Part of a small language model's weights: width 256, RMSNorm before each block.
MLP neurons of a small language model. Each row is named by its layer, matrix (gate and up: input weights; down: output weights) and neuron, and shows model dimensions 80-143. Each number is 200 + 30 x the weight over its row's rms, rounded and kept within 0 to 999. A neuron's up and down rows have the sign that makes its largest values positive.
After each neuron's rows, "fires before" lists the tokens most often just after its 100 highest values on Wikipedia text that the model never trained on; "fires on" lists the tokens most often at its 100 highest values on Wikipedia text that the model never trained on. A number after a token or word is its count.

L10.gate472,179,178,260,203,219,165,249,186,223,182,232,175,211,184,173,201,157,191,233,231,200,126,174,195,224,169,130,205,168,194,190,172,198,203,233,262,154,168,201,182,159,209,260,188,194,229,178,192,183,197,227,207,242,207,235,168,157,194,168,207,218,171,172,219
L10.up472,192,208,244,181,205,192,181,196,200,209,218,149,226,188,237,195,157,199,175,186,269,192,188,222,184,208,179,230,192,161,213,171,212,181,211,223,229,176,218,167,159,202,200,172,190,200,120,191,179,216,257,238,203,120,245,149,149,208,187,236,213,218,220,184
L10.down472,204,219,220,186,207,244,194,161,221,199,183,213,214,206,138,203,187,161,228,178,153,190,227,207,175,121,215,204,210,191,214,163,226,169,188,230,240,211,191,155,193,242,152,257,196,216,251,148,202,174,189,199,188,186,207,172,201,202,181,145,165,153,221,233
fires before: "ence" 18, "ent" 14, "ition" 9, "ed" 8, "ing" 7, "od" 6
fires on: "i" 15, " add" 15, "fer" 15, "ig" 9, "end" 5

L11.gate120,200,178,182,142,217,217,199,204,209,239,189,214,172,172,179,198,188,255,229,228,202,226,190,167,218,200,169,187,115,169,129,209,219,197,216,132,192,157,233,229,161,211,176,199,216,182,217,189,235,203,171,251,190,199,211,195,195,212,185,191,213,208,182,218
L11.up120,182,181,155,180,248,206,212,153,214,186,206,198,122,238,162,219,205,195,170,203,202,263,206,165,216,203,157,237,192,241,195,237,154,184,181,191,199,160,229,214,175,173,180,196,165,191,204,196,242,164,211,200,167,187,237,136,149,201,168,135,166,233,178,192
L11.down120,197,151,202,201,187,184,185,186,211,201,213,186,241,226,200,248,232,185,214,237,222,192,220,202,228,189,177,163,259,232,175,241,240,239,202,170,179,168,243,138,191,207,197,202,184,191,189,196,204,148,242,209,172,169,242,246,191,155,187,200,231,189,161,204
fires before: "ed" 20, "es" 12, "ished" 8, "ing" 7, "ist" 4, "hed" 4
fires on: "ut" 17, "l" 12, "rib" 10, "c" 9, "enc" 6, "in" 6

L10.gate245,170,223,206,205,234,209,219,229,163,198,178,251,239,261,195,210,197,220,183,194,246,190,98,218,195,206,192,183,170,136,194,175,246,196,209,231,194,200,190,201,205,214,242,213,238,235,219,176,190,113,179,185,227,267,205,207,225,189,222,240,247,217,192,202
L10.up245,246,267,199,197,188,201,253,151,210,198,203,224,233,258,183,147,177,181,202,157,164,199,181,192,182,172,227,226,221,186,221,201,204,194,215,216,216,232,190,226,196,211,200,183,228,238,223,204,238,196,201,234,191,249,193,222,192,206,191,285,158,215,178,203
L10.down245,228,166,250,220,175,162,227,199,257,194,164,214,239,144,245,147,225,233,223,200,224,187,191,272,201,176,189,211,198,152,212,161,242,237,236,187,181,224,178,94,179,192,173,196,177,188,161,244,175,210,211,186,254,193,228,224,194,215,201,190,176,163,216,213
fires before: "," 14, " of" 12, " and" 10, "." 10, " for" 5
fires on: "s" 34, "es" 18, "ts" 9

L2.gate609,174,243,208,142,262,179,227,235,287,183,266,240,208,257,203,136,204,179,169,204,232,174,212,225,207,193,216,202,219,201,219,236,174,194,213,212,144,194,155,201,188,224,174,184,210,198,205,262,169,258,151,193,170,138,224,203,228,215,209,202,249,220,193,188
L2.up609,203,187,231,167,163,228,212,225,206,155,225,246,196,255,219,208,193,229,173,247,211,204,226,173,239,139,201,241,213,222,198,177,201,217,172,123,181,197,252,216,188,252,183,176,237,190,179,156,254,210,239,209,179,200,257,287,184,213,213,187,197,227,228,233
L2.down609,199,161,207,220,187,163,141,211,197,199,222,211,208,138,176,140,194,201,191,211,227,217,204,168,165,178,206,252,189,209,190,204,183,172,219,211,203,195,215,122,185,229,179,185,181,208,193,157,213,223,244,165,192,213,240,187,184,186,227,191,192,212,224,201
fires before: "\n" 43, " |" 25, ":" 6
fires on: ")" 82, "istor" 7

L11.gate111,144,201,176,205,230,244,218,203,152,186,210,219,191,254,189,209,201,228,165,174,177,170,223,170,215,232,198,254,241,206,205,172,153,261,207,199,200,180,211,225,215,183,209,193,220,153,225,145,262,174,167,240,238,145,230,194,158,205,221,190,221,203,265,241
L11.up111,202,264,196,184,225,172,209,204,197,177,216,185,205,191,217,217,227,253,178,193,166,166,129,194,246,176,195,210,256,219,199,231,191,214,190,200,188,177,165,195,182,227,183,222,199,149,246,233,209,162,215,268,243,245,207,192,262,215,185,152,181,160,202,207
L11.down111,180,212,167,209,186,208,118,185,200,204,179,183,223,199,226,140,218,176,241,201,146,209,223,227,238,266,234,195,239,172,181,225,199,224,185,185,227,158,182,79,183,179,194,211,216,183,258,290,168,212,198,198,198,243,202,193,247,173,186,189,233,252,262,134
fires before: " the" 16, " in" 12, " to" 8, " a" 7, " his" 5, " into" 4
fires on: "s" 20, "ed" 20, "es" 14, "orn" 12, "ft" 5, "gan" 5

L2.gate621,178,246,148,183,245,189,219,170,208,191,204,236,249,201,205,218,216,191,156,197,222,216,170,218,182,251,225,213,169,171,229,205,237,219,232,214,183,227,124,190,140,225,270,260,215,236,207,214,254,186,170,221,196,187,209,190,180,225,230,208,208,215,215,180
L2.up621,182,242,135,208,215,204,198,173,216,188,211,231,251,179,208,184,195,218,129,183,161,233,212,195,183,238,165,194,138,208,200,239,188,234,221,182,165,184,216,203,230,261,234,194,255,181,172,230,242,241,214,186,183,229,256,198,184,193,207,212,184,171,230,192
L2.down621,223,168,167,157,165,213,126,202,207,214,206,215,160,198,168,214,222,176,188,207,220,210,184,200,203,203,230,203,227,239,197,199,205,173,209,187,164,212,207,0,253,201,228,210,229,213,171,176,204,166,181,208,209,214,228,195,157,223,239,170,177,168,207,228
fires before: " |" 85
fires on: ")" 85, ";" 13

L11.gate586,168,231,212,216,202,161,211,256,242,211,278,198,202,200,213,245,202,216,183,186,247,199,185,214,219,223,224,179,171,232,257,178,202,107,194,229,160,211,209,197,185,227,179,189,140,159,204,227,149,172,232,202,179,193,193,235,200,225,224,202,152,166,206,218
L11.up586,268,170,166,183,161,247,248,142,156,221,223,195,304,188,223,254,236,177,171,228,171,197,212,128,174,207,234,160,195,182,182,233,172,184,212,179,238,182,207,209,242,180,229,194,234,142,203,211,200,161,144,241,185,164,232,167,195,230,193,229,218,148,166,184
L11.down586,146,215,214,202,219,145,182,178,212,148,227,240,221,171,186,273,210,193,196,203,232,192,222,216,249,203,168,220,215,196,167,207,195,154,215,220,161,191,138,191,204,164,182,161,189,244,224,247,158,207,236,177,202,182,220,135,189,231,230,231,176,174,236,163
fires before: " |" 35, "\n" 9, " " 7, "es" 4, ")" 4, "t" 4
fires on: " " 19, " |" 17, ")" 12, " the" 8, " Y" 4, " f" 4

L10.gate367,175,195,164,184,214,208,168,188,250,203,184,246,165,258,221,229,193,207,198,193,220,179,221,223,201,204,188,187,181,305,194,179,253,169,207,186,240,133,194,213,199,262,264,189,135,225,245,187,199,219,174,184,242,185,245,261,209,217,202,216,184,196,202,216
L10.up367,230,231,248,195,226,248,198,147,215,226,242,218,151,198,187,217,219,180,240,213,194,168,187,201,182,262,185,135,254,154,171,234,219,160,232,219,189,166,178,183,180,205,251,245,197,190,230,207,231,195,191,228,221,229,167,184,222,187,183,196,235,211,181,194
L10.down367,195,155,240,177,230,199,142,206,203,230,226,166,188,171,211,217,213,225,203,271,189,185,197,210,189,186,187,195,210,235,195,175,175,281,212,233,191,179,172,197,213,207,195,193,161,175,151,233,194,186,214,177,162,186,220,184,211,213,231,138,172,168,230,218
fires before: " |" 53, ":" 5, ")" 4
fires on: ")" 35, "ate" 13, "ity" 10, "T" 7, "ating" 6

L2.gate618,179,191,220,200,214,226,199,150,239,200,221,174,230,197,197,235,234,174,214,200,195,197,189,209,133,210,170,172,188,195,135,170,233,239,202,197,256,200,185,176,214,165,208,233,157,230,197,201,191,177,182,219,220,124,208,195,219,132,247,183,196,204,243,221
L2.up618,184,219,237,186,217,199,212,191,259,201,158,195,217,198,204,145,205,241,179,201,122,181,206,171,213,203,186,175,189,219,178,197,236,227,183,229,179,186,222,198,193,195,188,305,222,240,201,250,213,171,218,239,214,199,199,207,146,203,208,203,176,238,161,241
L2.down618,200,165,210,174,246,196,170,200,254,193,168,191,145,223,188,187,211,150,200,193,289,206,243,222,210,163,226,160,222,184,223,181,217,202,271,191,222,131,188,77,229,164,261,224,226,153,174,167,186,159,251,174,163,208,181,207,208,216,198,211,180,224,213,245
fires before: "6" 17, "5" 17, " —" 12, "\n" 11, "0" 4, "7" 4
fires on: " 202" 30, " |" 27, " 196" 8, " 195" 4, " Year" 4

L11.gate527,193,175,158,188,216,242,228,214,208,184,238,206,168,202,152,179,157,205,212,210,182,178,143,175,200,203,188,212,210,211,167,201,153,205,228,154,223,173,210,227,237,200,176,220,242,190,244,206,217,182,234,219,206,167,187,256,230,249,211,165,213,193,228,157
L11.up527,184,189,235,196,181,216,259,171,177,194,183,213,186,199,225,252,178,197,172,184,219,171,165,152,235,203,202,204,239,202,254,177,190,209,227,119,166,175,172,195,220,229,196,158,220,185,184,170,203,156,212,166,212,186,180,223,241,243,217,202,253,226,192,167
L11.down527,209,178,179,172,184,155,172,184,189,181,229,155,205,196,227,212,205,194,160,194,211,241,205,203,221,243,259,157,175,165,241,246,187,202,211,208,231,173,265,136,267,177,193,213,206,201,215,206,195,199,208,152,166,213,117,210,218,226,191,214,222,207,224,145
fires before: " in" 20, " to" 19, " at" 8, " on" 6, " from" 4, "." 4
fires on: "s" 18, "ed" 13, "ing" 13, "ued" 8, "ied" 7, "ated" 6

L2.gate485,158,232,155,184,201,187,194,194,210,166,211,221,266,181,183,198,199,157,152,170,225,232,168,186,197,221,186,178,231,255,236,217,232,226,213,198,204,223,241,180,222,221,199,190,265,179,236,233,270,185,170,230,173,181,164,231,206,155,196,193,197,176,187,176
L2.up485,175,232,169,166,223,178,165,240,186,212,219,206,215,255,199,174,218,177,186,177,172,195,213,206,200,259,171,237,218,165,216,223,198,209,214,120,160,185,183,182,208,194,253,247,223,224,120,227,232,168,152,240,161,186,190,220,215,210,274,214,170,197,215,150
L2.down485,226,165,167,210,180,178,140,179,174,249,169,214,180,169,167,186,199,175,223,166,197,190,217,190,156,190,195,183,188,200,230,198,165,183,188,184,166,231,240,42,172,212,221,207,205,198,161,185,148,190,176,228,220,203,248,206,120,218,235,164,200,221,170,234
fires before: " |" 54, "\n" 25, " Party" 10
fires on: ")" 53, "|" 44

L10.gate516,161,214,230,164,179,219,234,211,277,186,186,222,196,114,187,200,175,266,179,184,217,192,201,224,221,230,206,196,183,138,182,171,248,199,159,184,158,182,208,200,227,210,180,208,242,191,179,202,201,142,123,187,213,194,200,205,183,241,187,211,246,201,166,226
L10.up516,189,221,223,191,173,240,259,142,219,221,213,217,248,212,229,221,211,242,226,166,263,160,171,191,216,160,198,167,204,152,179,195,240,167,219,196,162,195,194,205,190,225,181,167,179,281,152,203,126,136,228,258,195,170,206,190,231,213,250,205,210,220,223,182
L10.down516,263,194,183,246,183,160,192,146,244,234,179,218,211,256,259,146,182,193,177,219,239,151,185,196,164,181,186,184,248,165,236,247,208,211,200,229,166,232,224,108,136,224,173,180,204,196,173,221,154,188,234,218,186,237,197,265,245,250,196,224,182,201,199,188
fires before: " of" 13, " and" 11, "," 11, "." 10, " in" 8
fires on: "es" 35, "as" 13, "s" 9, "ations" 9, "it" 8

L8.gate102,221,205,199,132,216,218,207,185,198,197,185,185,186,169,195,184,189,271,188,204,187,250,209,184,208,187,184,240,176,234,139,211,223,192,174,191,216,154,226,201,195,217,205,186,243,200,192,194,260,189,268,193,229,173,237,142,175,169,171,187,236,171,164,153
L8.up102,221,132,199,228,177,178,208,178,160,187,197,159,265,211,289,186,218,260,201,155,202,220,180,186,173,204,200,181,200,207,161,191,181,171,166,151,186,151,241,210,221,223,201,199,208,231,180,187,224,238,241,219,140,232,167,164,179,195,219,226,161,236,174,189
L8.down102,165,240,217,174,178,229,208,140,182,200,257,178,189,179,278,242,219,190,241,158,199,203,205,229,252,188,167,188,148,239,180,187,206,168,148,194,210,194,181,103,148,192,144,200,255,232,218,135,186,241,161,201,197,194,187,227,206,211,221,159,177,201,203,237
fires before: "ent" 18, "ished" 14, " " 11, "am" 9, "ed" 7, "ing" 4
fires on: "l" 25, "end" 19, " |" 18, " appear" 10, "n" 5, "id" 4